Weights of a small GPT-style language model, trained from scratch on English Wikipedia.
Architecture: LayerNorm before each block, no biases in attention or MLP.
Training: a variant of Muon for these matrices, 738M tokens, 5627 steps.
MLP neurons of a small language model. Each row is named by its layer, matrix (gate and up: input weights) and neuron, and shows model dimensions 144-207. Each number is 128 + 32 x the weight over its row's rms, rounded and kept within 0 to 255. A neuron's up and down rows have the sign that makes its largest values positive.
A block is one neuron, or neurons of one layer that tend to fire together. Before each block is what it responds to, as a language model described it from the Wikipedia text at the highest values.

Responds to: First = of a wiki section heading right after a blank line (==History==, ==Discography==), plus sentence-ending periods and paragraph breaks.
L4.gate52 [150 187 181 113 138  73  98 142 137  99 103  89 124 155  84 155 128 138 118 131  81 131 106 136 118 123 121 169 195  88 128 148 165 153  96 126 125 107 130 125 173 115 165 152 141 107 127 142  97 149 138 110 178  76 132 144 138 109  34 134 171 119 134 153]
L4.up52 [153 123 198 100  95 116 152 139  95 144 117 158  78  57 101 189 176 136 159 104  57  48 112  90 150 115 139 106 127  84 137 152 139 183 118  81 121 113 141 123 121 109 187 105 163 111 148 170 124 174  98 141 176 136 138 172 139  76 135 124 198 119 145 110]
L4.gate139 [156 180 162  80 147 153 129 205  96 154  72 134 103 134 125 122 154 131 144 125 102 130 130 146 131 168 143 120 144 140 164 155 164 137 103 147 137  84 160 109 138 213 161 183  54 192 168 164 115 132 134 151 185 149 121 144  99  96 116 123 172  89 140 129]
L4.up139 [151 176 145 101 123 132 138  88  60  93 138 147 130  97 115 173 161 140 132  13  64  59 106 134  57 156 149 113 169 129 118 158 138 126 122 112 118 106 177 119 142 132 151  94 137 144  78 132 152 188  87 138 209 129 131 168 130 116  86 135 179 121 156 147]
L4.gate178 [191 160 162 109 135 121 190 125 132 162 131 118 161 111 112 201 157 127 145  85  67 128 140  93  56 161 106 137 138  98 149 163 145 124 148  69 131  63 142 118 161 164 144 169 124 132 143 145 131 168  96 149 131  94 131 159 156 105 128 128 176 114 104 164]
L4.up178 [ 99 164 168  82 147  79 146 132 125 137 102 129 131  94 124 166 175 140 105  82  77 113  85 114  82 141 157 113 162 106 119 171 182 170 133 113 125 104 167  75 181 161 163 177 118 195 137 166  97 155 113 145 117 101 120 174 119 119 127 135 186  89 138 124]
L4.gate482 [127 142 150 104 127 149 117 169 109 134  97 128  87  79 104 198 194  94 109 128   6 137  86 111  45 153 141 142 149  90 116 166  99 123 138 133 136  66 101  68 133 124 151 117  94 120 116 197 108 152  59 116 147 141 161 196 115 112  96 149 197 111 105 150]
L4.up482 [149 123 180 116 127  71 117 104 114 107 100 135 138 109 138 175 179 103 132  74  67 108  77  42  65 130 136 134 135  94 125 154 131 149 149  83 139  53 179  98 166 139 160 150  99 106 141 144 110 166 111 150 152 132  96 206 116 113 100 143 164 117 131 133]

Responds to: Year numbers ending a time phrase in history or biography text, as in "in 2025", "World War II", "the 1880s", and occasionally game scores.
L3.gate43 [103 123 139  81 163 119 147 143 136 110 142 163  62 119  81 121  97 167  76 109 107 110  71 107  90 161  81 148 123 126 161  70  96 160 176 181 134 195  91  62 127 128 199 130 137 151 135 147 156 168 103 179  83 178 108 113  95 147 124 162 186 100 117 112]
L3.up43 [ 96 131 126 164 103 108 147 156 117 133 117 146 138 181 166 113 129 133  93 100 161 115 157 128  71 130 109 172 176 140  86 111  70 164 156 100  70 177 119 101 157 100 144 135 156 101 147 118  68 151 134  84 135 135  75 162 110 122 137 129 100 149 177  97]
L3.gate75 [127  80  92 175  59 181 149  90 179 122 113 122 116 182 143 110  99 120 112  79 114 126 103  89 146 138 102 119 115 126 120 127 137 137 133 109 157 116 139 118 124 106 110 119  92 137  96 172 119 123 176 106  77 168 179 184 129 162 110 118 139 136 180 181]
L3.up75 [168 150 196 191 160 170 188 178  98 121  84 141  89 125 147 156  98 134 146  92  84 135 122 106  75 128 144  89 129  81 179 103 157 111 123  72 161 147  91  68  89  95 126 121 113  87 128 111 133 102 150 113 122 106 107 164 103 113  87 112  80 103 120 187]
L3.gate109 [ 94 132  89 169 136 163 151 127 118 132 190  80 123 153 154 135 126 123 159 108 116 142  79 194 123 156 166 138 134 137 206 142  75 138 142 181 123 118 172  87 147 100  82 148  23  98 163 172 113 109 147 109 117 118  93 120 107 144  63 132 147 176 199 122]
L3.up109 [135 143 163 121 181 156 158 136 175  97 124 122 143 136 135 151 174 154 152  95 174 171  86 132  87 122 105 136 180 161 134 184 163 139 140  77  85 129 119 143 216 135 151  87  97 137 151 134 125 153 177 149  74 115  85 169 143 149 115 133  95 145 126 144]
L3.gate161 [150 127 173  92 121 135 156 127 194 152 152 172 138 134 134  82 176 130 102 115 138 112 103 121 100 149 118 174 135 148 108 139 117 151 184 183 133 113  90 135 138 126 120  75 105 129 136 135 190  83 149 189  64 116  80 118 118 167 145 132 150 185 163 102]
L3.up161 [166 131 153 127 100  92 137 132  77  94 128  98 129 169 101 141 131 106  55 148 151  80 165 125 163  94  74 132 159 141 165 142 152 122 151  73 184 162  93 116 155  85 147 129 178 120 101 155 138 109 108 138 175  99 162 145 121 104 113  97 118 172 113 137]
L3.gate196 [162 176  63 105 159 133 112  87  46  70 136 131  87  87 173 111  87  81 119  96 113  83  93  95 113 103  48 109  79 133 163 121 184 109 109 126 184 107 122 165 175 137 120  77 173 108 167 101 160 151 106 179 129 145 145 103  71 149 154  64 137 135 117 127]
L3.up196 [126  99  56 155 105 137 140 117 116 150  74 129 113 102 167 141 121 133 122 167 135  99 114 152  58 126 130 134 149 125 136 147 183 130  76 155  76  98 107 163 155 101 164 117  98  94 122  75 132 119  72 188 128 141 114 100 149 106 165 125 172  73  72 134]
L3.gate326 [179 149 138 100 119 111 160  85 168 124 106 170 155 127 129 104 176 181 168  73 135  98  62 122 135 152 149 116 135 120 122 137 170 137 129  90  87 126 142 122 136  77 121 142  69 126 119 176 191 127 135 129 100  94 139 117  87 146 140 127 177 104 121 109]
L3.up326 [176 167 155 123  96 107 167 112 148 163 112 133 123 134 103 121 132 108 124  93 101 118 135 124 171  64 149 128 154 159 121 137 128 168 201 125  56 112 135  94 175 125 132  81  77 137 151  83 153 133 160 163 133 141 101 115 110 131 116 155 122 141 177 119]
L3.gate382 [152 113 128 169 143 143 125  73 145 148 106 182  86 126 141 146 154  94  87  76 164 165 105 124  95 111 125  86 147 148  93 110 168 114 186 132  98 133 126 142 151 143  99  62 136 171 120 138 125 143  91 165 104 118 195  92 141 111 119  70 161  78 127  86]
L3.up382 [166 182 147 114 101 169 130 143 148  97  98 128 116  90 111 129  78 145 121 152 126  99 172  91 137 139 131 114  77 108 119 115 138 131 132 163 115 152 153  56  59  99  99 172 102 106 158  98  92 102 136  88 161  70 111 164  95  75  84  68 143 166 142 146]
L3.gate459 [145  88 143 145  99 115 179 142  93 165 129 188 170  96 162 139 112 132 132 101 149 121 114 167 131 124 161 109 160 150 105 149 147 159  79 151 155 137 158 105 147 107 162 127  76 108 100 106 152 109 123  56  98 116 138 101 121 106  80  79  83  84 107 146]
L3.up459 [117 141 111  64 118 136  99 146 147  64 137 130 110 124  91  75  87 151 167 126 115 149 133 115 133 185 171 132 153 145 165 166 123  90 130 148 164  87  89 101 111  66 189 150 126 118 113 153 130 147 119 128  70 114 123 102 133 159 118 111 136 146 112 158]
L3.gate462 [120 108 136 170 109  73 129  88 169 154 106 166 156 119 135 110 121 127 105 164 115  92  39 102 121 125 194 181 107 145 150 121  92 143 127 140 142 116 153 151 152  63 133  56 108 101 184 139 133 180  88 111 118 140 143 122  73 147  88 127 136  82  84 144]
L3.up462 [ 87 113 108 158 199 144 136  91 175 180 169 110 131 144 162 166 158  92 104 215 143  85 110 155 101  98 125 143 102  93 150 151  96 127 148 131  69 142 108 184 110 111 111  91  62  92 191 139 120  78 110 163 131 113 113  99  82 145 135 134 145 116  98 185]
L3.gate498 [139 153 125 100 109 100 198 118 187  78 170 143 157 123 139 100 114 122 114  89 144 112 163 118 138 142 155 114 134 145 115 157  85 130 130 188 102 144 150 102 162 181 154 109 142 125  81  85  82  99 194 171 137 140 117 163 218 103 151 129 157 160 193 171]
L3.up498 [175 130 124 181 135 186 121 120 120 229 126 176 112 104 107 133  90 111 154 161 191 119 111 146 155 142 127  84 179  71 123 102  70 182  95 103 131 124 131 112 142 128 135  89 123 124 133 179 159 112 106 120  97 112  97 150 118 167 127 199 116 156 166 201]
L3.gate571 [154 137 155 152 132 130 170 108 110 119 121 210 100 136 153 158 180 136  87  80 144 119 177 107 136 129 117  84 139 112 135 123 130 173 138  97  99 111 173 116 103 150 151  62 137 112 141 122 156  81 164 134 166 117 166 112 132  86 124 163  57 156 102 126]
L3.up571 [162 227  75 158 132  89 101 139 108 145 141  97 127 110  99 133 121 103 144 145 122  61 146 137 135 168 124  27 107 131  97 131 138 164 131 136 150  75 146 125  95 132 143 129 153  78 145 148 123 107  98 174 151 106 170 138  76 105 151 155 123 131 119  71]
L3.gate580 [ 73  81 146 143  97  88 168  98 125 139 139 118 102 118 108 128  91 120 125 113 147  88 144 131  67 119  96 136 164 139 157 117 105 141 161 114 143 168 145 162 133 108 138 145 131 156 134 116 157 106 130 134 104  80 139  99  77 117 122  81 127 107 125 160]
L3.up580 [ 99  43 176 132 117 108 193  74 145 143 115 131 108 161  82  87 132 100 135  97 132  65 148 141 114  81 170 208  96  88 117 105 121 145 178  91 129 114 140 158 120 152 184 142 184 128 129 116 122 119 146 112 142 108 142 123 127 147 136 138 138 129 104 147]
L3.gate633 [159  91  61 136  97 142 112 114 121 168 127 124 102 186 162 147  50 125 130 122 135 123 131 109 168 133 190 111 125 193 141  61  96 171 151 160 163  51 171 147  80 150 157  71 173 113 150 105  96 100 101 135 114 122 145  81 166 103 114 142 151 103 125 155]
L3.up633 [ 68 110  61 113 123 152 130 174 153  93 162  93  83  89 162 108  90 116  95 148 138 184 157 120 146 112 135 192 149  87 143  77 151  93 142 162 120 153 151 102 165 118 136 121 149  91  78 102 112 161 159 113 109 207 161  82 130 147 151 110 148 152 160 183]
L3.gate640 [ 96 135 126  95 120 111 149 115  77 182 161 125  74 135 103 142  86 162 129 118 105 155 115 128 130 134 127 108 125  64 142 131 155 152 200 157 114 147  97  73 117 125  98 125 167 103  88 112 115  94 142 148  97 112 144 108  96 148  80 172 124 156 218 112]
L3.up640 [163 125 133 114  78  89 158 124 106 127 143 126 120 184 145 119 102 113 140 112  71  96 100 108  87 100 161  94  91 129 154  78 135 121 189 102 161 120 131 148 170 128 152 170 115 108 131 126 142 111 140 151 141 116 142 111  94 134 198  90 126 190 122 109]
L3.gate702 [ 78 116 174 143 103 107  84 122 138  79 165  60 105 178 132 141 100 118 145 132 143  93  50 127  85 120 175  69 131 107 130 142 114 126 150 128  93 193 170  83 132  96 109 147 131  69 141 125 172 105 156 115 134  70 147 143 114 125 144 109 110 127 160 137]
L3.up702 [133 122 169  74 134 178  63 145 169 167 128 146  90 105 179 102 111 124 117  50 151 117 110 102 105 142 122 141 111 166 121 157 151 135 119 146 175 130  88 160  79  92 109 114 117  74  88 125 151 126 157 111 178 136 154 100 104 162  65 151 121 135  56 116]
L3.gate781 [153 127 144 100 163 132 172 105 134 179 163 126 135  54 148 111 108 158 148 134  97 120 129 115 171 113  90 157  89  94 128 108 154 151  74 127 169 126 213  81 141 127  41 168  43 138  97 124 160 148 106  92 117 103 117 116 116 111 124 123 155 121 166 178]
L3.up781 [ 45 149  91 119 112 132 154 164  52 104 175 118 101 117 165 142  82 112 109 106 171 155 180 103 143  67 119 200 152 200  91  89  94 158  85 159 116 128 160  66 113 119 142 174 110 148 146 138 147 177  78 174 121 104  83 114 143 113 120 109 114 114  87 127]

Responds to: Year tokens (or year endings like 18|97) after "in", "In", or a month, dating events in biographies and histories, such as in 1993 or In June 2013; weaker on section-heading line breaks.
L4.gate188 [115  78 130 149 194 170 110 108 172 122  80 134 137  81 110 112 124  73  78  88 156 138 160 117 101 130 113 139 135  84 172 140 113 212 176 132 149 105 117 112  74 153 123 121 124 166 158 113 146 141 171 128 106 123 111 129  81 217 126  95 116 151 151 128]
L4.up188 [117  98 173 114  78  92 146 162 200 155 105 157 127 107 126 117 154 125 170 112 165 133  65 146 134 131 107 157 126  80 109  96 136 184 146 125 126 162  49 160 147 191 111  99 131 167 113 163  78  84 134 153 177 130 115 126 148 145 144 145 111  69  94  79]
L4.gate349 [137 110 136 167  64 151 141 117 100 152 167 147  97 107 141  53 150 121 219 105  99 158  81 168 101 123  89 152 136 140 150 115 180 175 106 189 176 149 155 140 107 152  79  71 148 149 154 102  81 118 146 120 105 137 110 129 122 139  65 100 145 128 125 119]
L4.up349 [139 143 138 144 126 109 160 121 123 140 116 132 131 168 159 117 156 141  78  74 197 169  78 108  90  70  97 165 152 141 159  88  84 159 215  78 132 164  93 150 169  81 159 129 181  73 176 147 128 157 106 147  69 107 151  73  96 171 112 113  82 161 136 116]
L4.gate350 [111 161  99  96  81 148 164 130  84 150  93  96 135  87 167 142 168 123 161 109  98 178  59  95  26 120 191 132 152  94 152 125 138 143 118  89 142 155 206 141 127 151 143 118 123 104 149 107 173 117 161 104 165 106 102 144 122 148 175 151  98  94 103  88]
L4.up350 [ 73 114 170 139  94 196 156 127 139 141 134 126 160  98 100  73 129 149 144  79 155 110 123 164 158 129 144  92 159 111 131 102 177 189 101 161 156 148  84 133 135 122 143 137 147  90 112  41 158  92 101  82 145 129 145  92 209 153 127 119 133 182 108 134]
L4.gate356 [148 113 189 130 133 138 131 138 174 101  89 154 173 138 134 116 150 164 176 125  88 120 147 121 176 153 166 126  85 119 125  84 158 179 157 114 107 112 170  84 192 129  93 152 100 164 154 112 106 178 172 113 147 146 142  94  64 163 144 124 128  83 136  75]
L4.up356 [ 89 154 141 160 136 132 156 102 124 164 154 145 117 111 102 202  98 146 145 125 155 118 141 172 100 189 108 141 119 132 130  95 173 158 143 120 137 122 137 162 149 136 125 108 152 112 109 106 200 175 147 146 104 128 137 132  97  95 123 125 117 136  71 132]

Responds to: The first "=" of a wiki section heading right after a blank line, as in ==Early life== or == Voting ==; rarely mid-word fragments like anti-ta-nk.
L3.gate40 [ 67 127 137 173  90  98 201 181 102 106 168  80 120 163 118  92 107 129 156  90 174 114 163 111 136 151 106 123 138 143 103 107  99 163 129 141 101 163 176 101  92 193 133  94 154  72 112 134 111 154 110  88 118 118 135  85 138 112  60 129 149  92 169 126]
L3.up40 [172 180 161  87 101 110 143 113 119 162 137  45 155 110 132  94 150 148 167 155 113 104  78 114 138 111 102 121 179 122  74  90 121 125  95 154  70 129 137 110 124 142 115 130 127 185 107 125 126 137 137 117  66 144 136 100 107 122 109  99 171  66 162 114]
L3.gate65 [141 136 108 147 114 129 173 134  99 166 128  93 107 149 144 179 161 131 131 124 141 118 132 152 124 129 133 124 152 160 152 141 128 220 158 142  83  98  76 112  94 173 140 154 116 185 126 117 117  94 114 172 136 133 105 146  39  94 105 168 135  95 102 124]
L3.up65 [217 198 110 138 225  99 148 126 114 131 161 117  98  82 142 131 111  91 135  96 122  75 129 137 109 136 126 163 108 121  95 130 157 182 101  66  87 135 146  88 135  82 182 129  99 143 181 157  99 197 147 180 144  77 150 106 113 160 124 127 159  88 135 168]
L3.gate150 [155  49  98 121 121 128 106  31 125 130 122 125  70 156 122 134 110 124 156 103  74 151  45 116 139 110 136 140 109 120 152 143 156 103 116 143 108 133 121  85 113 186 157  94 143 114 166 173 123  78 144  90  92 116 157 103 144  98 182  91  95 142 147 135]
L3.up150 [129 108 154 115 121 107 108 155 121 130 122 130 143 138 103 119 114 146 169  76 106 158 115 154 111 121 167  67 151 136 140 103  88 150  67 116 130  95 126  94 104 135 153 162 103  99 140 124 158 114 184 137 101 110 176  64  82 120 100 144 145 200 109 112]
L3.gate200 [108 155 142  74  99 134 142 129 134 178 143 137 109 131  87 102 129 135 151 118 158 164  32  97  91  92 127  67 208 119 133  81 179 171 109 118 145 146 155 172  68 167 113 167  82 121 161 127 143 181  99 140 116 118 111 123 147 146 199 205 143 152 129  99]
L3.up200 [131 136 198 103  94  70 156 136 122 110 102 101  77  87  72 107 147 160 187 114 123 188 143 111 161 121 102 112 112 153 166 154 136 137  86 135 108  97 154 179 122  87 170 103 134 128 148 157  91  99 137 133 143 108  88 202 106 173 140 141  98  61 152 142]
L3.gate212 [142 226  88 127 102 143 130 107  56 145 111 108  90 105 120 161 141 122 153 105  99 161  91 163 133  69 106 165 145  97 119 194 110 145 111  99 170 166 190 184 143 145 112 109 188 163  67 117 134 165 119 133 148  96 154  88 109 125  98  81 110 150 159 107]
L3.up212 [161  87 114 113 118 103  64 134 129  97 124 149 121 180 178 128  68 104 146 185  58 159 127 138  95 112 155  82  79 118  94 121 138 167 173  92 132 117 144 133 119 143 164 187 139 121 216 178  91 152  95  85  63  72 141 129 148 118  94 133 185 122 143 112]
L3.gate248 [155 109 151 132 104 108 158  81  48 202 118 122 150  87 113 158 159  99 152  75  85  99 136 119  77 132 149 142 135 162 162 147 216 136 138  88 152  68 135 101 141 201 157 134 142 130 124 173 127 187 145 145 131 145  91 152 164  56 122 121 124 144 138 126]
L3.up248 [155 128 176 105 121 103 140 105  92 168  99 128 151  81 151 178 178 121  94  78  78 115  76 146  92 117 123 106 107 134  87 181 152 155 165 116 103  85 170 105 128 170 135  84 129  78 143 162  58 187 145 160 139  78 101 176 132 138 122 117 148 133 125 141]
L3.gate318 [136  90 135 113  74 141 180 167 193 137 105 124 120  85 124 159 128 151 102  83 144 135 153 110  84 153  96 161 155 128  80 125 150 149 159 110  86 109 105 138 126  79  97 111 152 154 144  98 169 153  53 113  87 134 149 148 140 120 151  89 116 142 106 127]
L3.up318 [127 130 162  85 103 140 100 169 110 143  70 105 131 126 127 116 149 145 180 118 101 104 187  81 130 105 142 110  57 130 129 163 128 154 110 142 170  91 168  67 129 141 132 138  96 133 149 143 129 159 123  55 167  88 107 111 105 135  94 126 137  95 119 125]
L3.gate385 [194 119 109 165 115 122 140 144  90 104 108 115  91 148 163 139  83 111 136  83 102 100 150 105  88 118 142 131 111  97  96 116 190 125 100  95 119 164 134 136 149 122 125  85 143 135 124 123 170 173 162 130 133 108 157 157  92 153 113 161  87 164 167 113]
L3.up385 [121 159 140 103 126 119 126  49 130 127 107 123 117 141 106 122 121 169 107  93 113 134 135 178 178 118 116 190 123 112 145 180 148 112 116 128 118 166 113  90 164 164 113  91 111 138 174 132 126 141 144 132 138 118 154 161 153 123 124 117 108 110 109 152]
L3.gate424 [122 180 117 143  95 134 120  88  94 130 139  53 107 139 193 156 112 112 150 134 115 158 135 162 154 150 136  80 139 174  89  65 125 196 131  87 144 152 141 176 149 175 143 129 133 129 142  65 121 163 106 136 134 117 124 149 112  96 104 136 137 105 146  61]
L3.up424 [125 171 119 110  83 165 165  52  70 158 175 130 201 141 139 153 169 137 106 123 107  99  48 185 138  86 136 138 119 186  99 190  86 152 129 129 147 117 120 160 140  99 171 157 160 186  91  98 166 126 138  71 137  86 127 147 136 100 121 130 105 122  99 144]
L3.gate436 [154 100 113  86 164 139 152  98 108  94 117 144 125 106 166 128  96 117  90 146 154  74 144 136 117  80 118 118 118 160 184 113 105 103  75  63 131  99  85 185  80 144 123 161 175 104 160 120  66 117  99 172 142 174 161 109 130 168 102 132 113 106 133 197]
L3.up436 [194 178 200 114 127  96 180 131 156 134 106  64 131 140 123 101 174 162 177 113 137 170 165  81 141  93 141  80 110 145 109  86 142 131 113 157 105 105  98 148  99 160 140 128 126 162 110 142 107 103  94 136 103 114 110 166 111  91 172 155 134 133 140 168]
L3.gate463 [114 165 138 111 203 141 137  78  66 169 111 140  94  69 156 142 169 153 108 158 112 170 131 113 115 127 166 163 135 117 196 103 167 150 107 157 107 150 118 148 115  73 163 100 141 110 179 117 115  87 158 117 175 145 151 108 124 119 149 147 135 112 109 142]
L3.up463 [118 111 100 157 103 113  99 162 110 166  99 171 137 122 138 159 101 113 170  70  65 131 117 160  91 141 187 132 112 159 167 108  51 141  99 169 184 103 118 148 172 126 151  55 144 118 179 101 163 201 148  83 189  99 176 104 136 170  61 109 134 130  92  93]
L3.gate609 [172 102 109 133  66 117 113 142 159 126  74 180 149  76 166 148 117 103 137 129 124 118 115 157 136 122 102 128 124 171  79 144 134 192 141 146  76 148 175 190  86  99 129 143 125 211 172 124 106 146  95 165 156 142 123  62 168  97 123 184 116 149 125 153]
L3.up609 [166 225 134 136 121  78 168  47  59 158  69 191 138 133 167 131 167 142 105 115  97 109 138 150 147 162 105  95 121 148 121  97  85 102 171 104 110 113 130 115 118 122 143  76  75  88 117 136 104 173  99 111 144 145  94 104 138 103  63 172 107 146  89 145]
L3.gate763 [145 120 101 167 113 127 110 138 136 120 133  97 150  46  78 165  60 148 102  74  75  47 144  58 120 146 116 161  99 145 133 126 151  86 104 139 122 166 121 171  99 165  78 139 146 102  68 190  73 143 120 100  91 147  67 141 167 152 104 164 175 104 161 177]
L3.up763 [112 196 127 157 103 111 166 105  90 116 110  99 149 167 161  83 163 154 161 135 180  76 103 218 127 107 153 185 131 179 128 144 157 154 125  92  87 109 117 140 118 158 102  95 180  77  79  50  73 179 108 127 114 167  63 117 123 106 139 147 127 147 133 179]
L3.gate769 [185 173 192  78  98 172  89  99  82 103 100 160 130 136  80  95 149 168 111  88  86 144 144 115 156 106 115  89 160 157 132 118 163  66 110 162 207 102 115 124  84 192 177 181 129 104 131 182  94 141 123 146 184 142 142 120 126 165 116 149  75  36  95 181]
L3.up769 [ 99 189 132 101 118 109 118 133 116 144  99  63 136 138 103 161 116  99 139 128 146  96 190 107 131 131 139 112 114 209 141 121 137 115  78 136 168 176 165 151 143 204 106 188 182 116 133 181  78 122 148 111 146 170 115 150 120 202  91 152  85 138  90 116]
L3.gate772 [161 152  85 155 192 162 131  90 108 119  90 133 150  74 114  64 102 141 157 135 147  97 140 101 202 115  92 140  91 128 160 162 139 160 125 114 131 149 135 173 135  95 153  80 211 117 160  99 105 154 117 202 122  96 115 143 157 109 104 105 122 109 134 143]
L3.up772 [168  80 175 172 148  98  68 150 156 124 140 105  87  59 102 168 166 124 120  71 144  97 154  95 126 173 128 162 117 125 181 129 155  83 102 135 117  76 179 162 174 111 127 131 116 124 135 120 107 180  87 110 183  73 144 184 103  95  97 156 151 174 117 144]
L3.gate814 [104 110  73 108  64 125 147 150 112 131  76 127  89 125 129  31 137 160  75 101  81 108 173 138  99 104  83 200 159 173 111 140 105 121 168 134  86 128 107 135 108 127  90  44  75 115  88 112  99 132 101 135 156 153  84 127 114 113 123 130 154 171 164 129]
L3.up814 [120 147 154  34 157 120 155  75 146 148 139  86 181  76 132 182  94 150 179  71 148 115 115 131 120 131 112 110  82 112 175 143 183 153  89 146 101 127 124 143 140 110  89 103 117 107 160 146 135 139 133 135 189 153 114 126 100 167 142 140 140 173 118  98]

Responds to: The first = sign opening a wiki section heading after a blank line, as in ==Career statistics==, ==Personal life==, ===Blackpool.
L2.gate126 [109 216 131 132 149 102 129 104 125 185 105 123  83 120 121 161 128 147 229 159 131 117 132 152 134 113 121 192 166 155 136 119 127 168 131 146 170 129 142 120 174  92 175 103 103 114 103 174 106 175 105 182 151  90  75 103 152 121  74 132 130 109 103  83]
L2.up126 [185 108 160  77 115 100 144 122 128 146 123 130  75 111 160  86 124 140 124  70 108 157 155  95 118 119 107 144 131 133 163 113 104 191 108 115 171 147 130  94 168  98 179  88 154 103 124 146 107 138 114 148 177 122 151 114 138  81 107 147 130 148 150 111]

Responds to: Year numbers (or their last digits) that complete a full date or range, e.g. born 9 January 1965, April 22, 1902, 1929 and 1941.
L2.gate60 [131 135 125 121 160 154  74  95 112 127  86 153 170 177 118 130  95 123 116  43 139  77  71 102  93 141 100  93 123 139 176 142 114 109 140 165 153 132 181 152 116 127  71 114 160  76 143 124 136 137 103  94 154  64 136 162  86 120 122 101  99 107  93 119]
L2.up60 [132 156 131 130  91 169 107  88 118 135 168 140 143 164  85 105  94 115 139 177 148 119  86  98 149  87  96 106 113 187 118  64 186 174 146 146 196  98  68 143 115 104 162 116 211 102 122 109 105 152  72 181 123 125  81 209 155  86  83 161 159 115 146 115]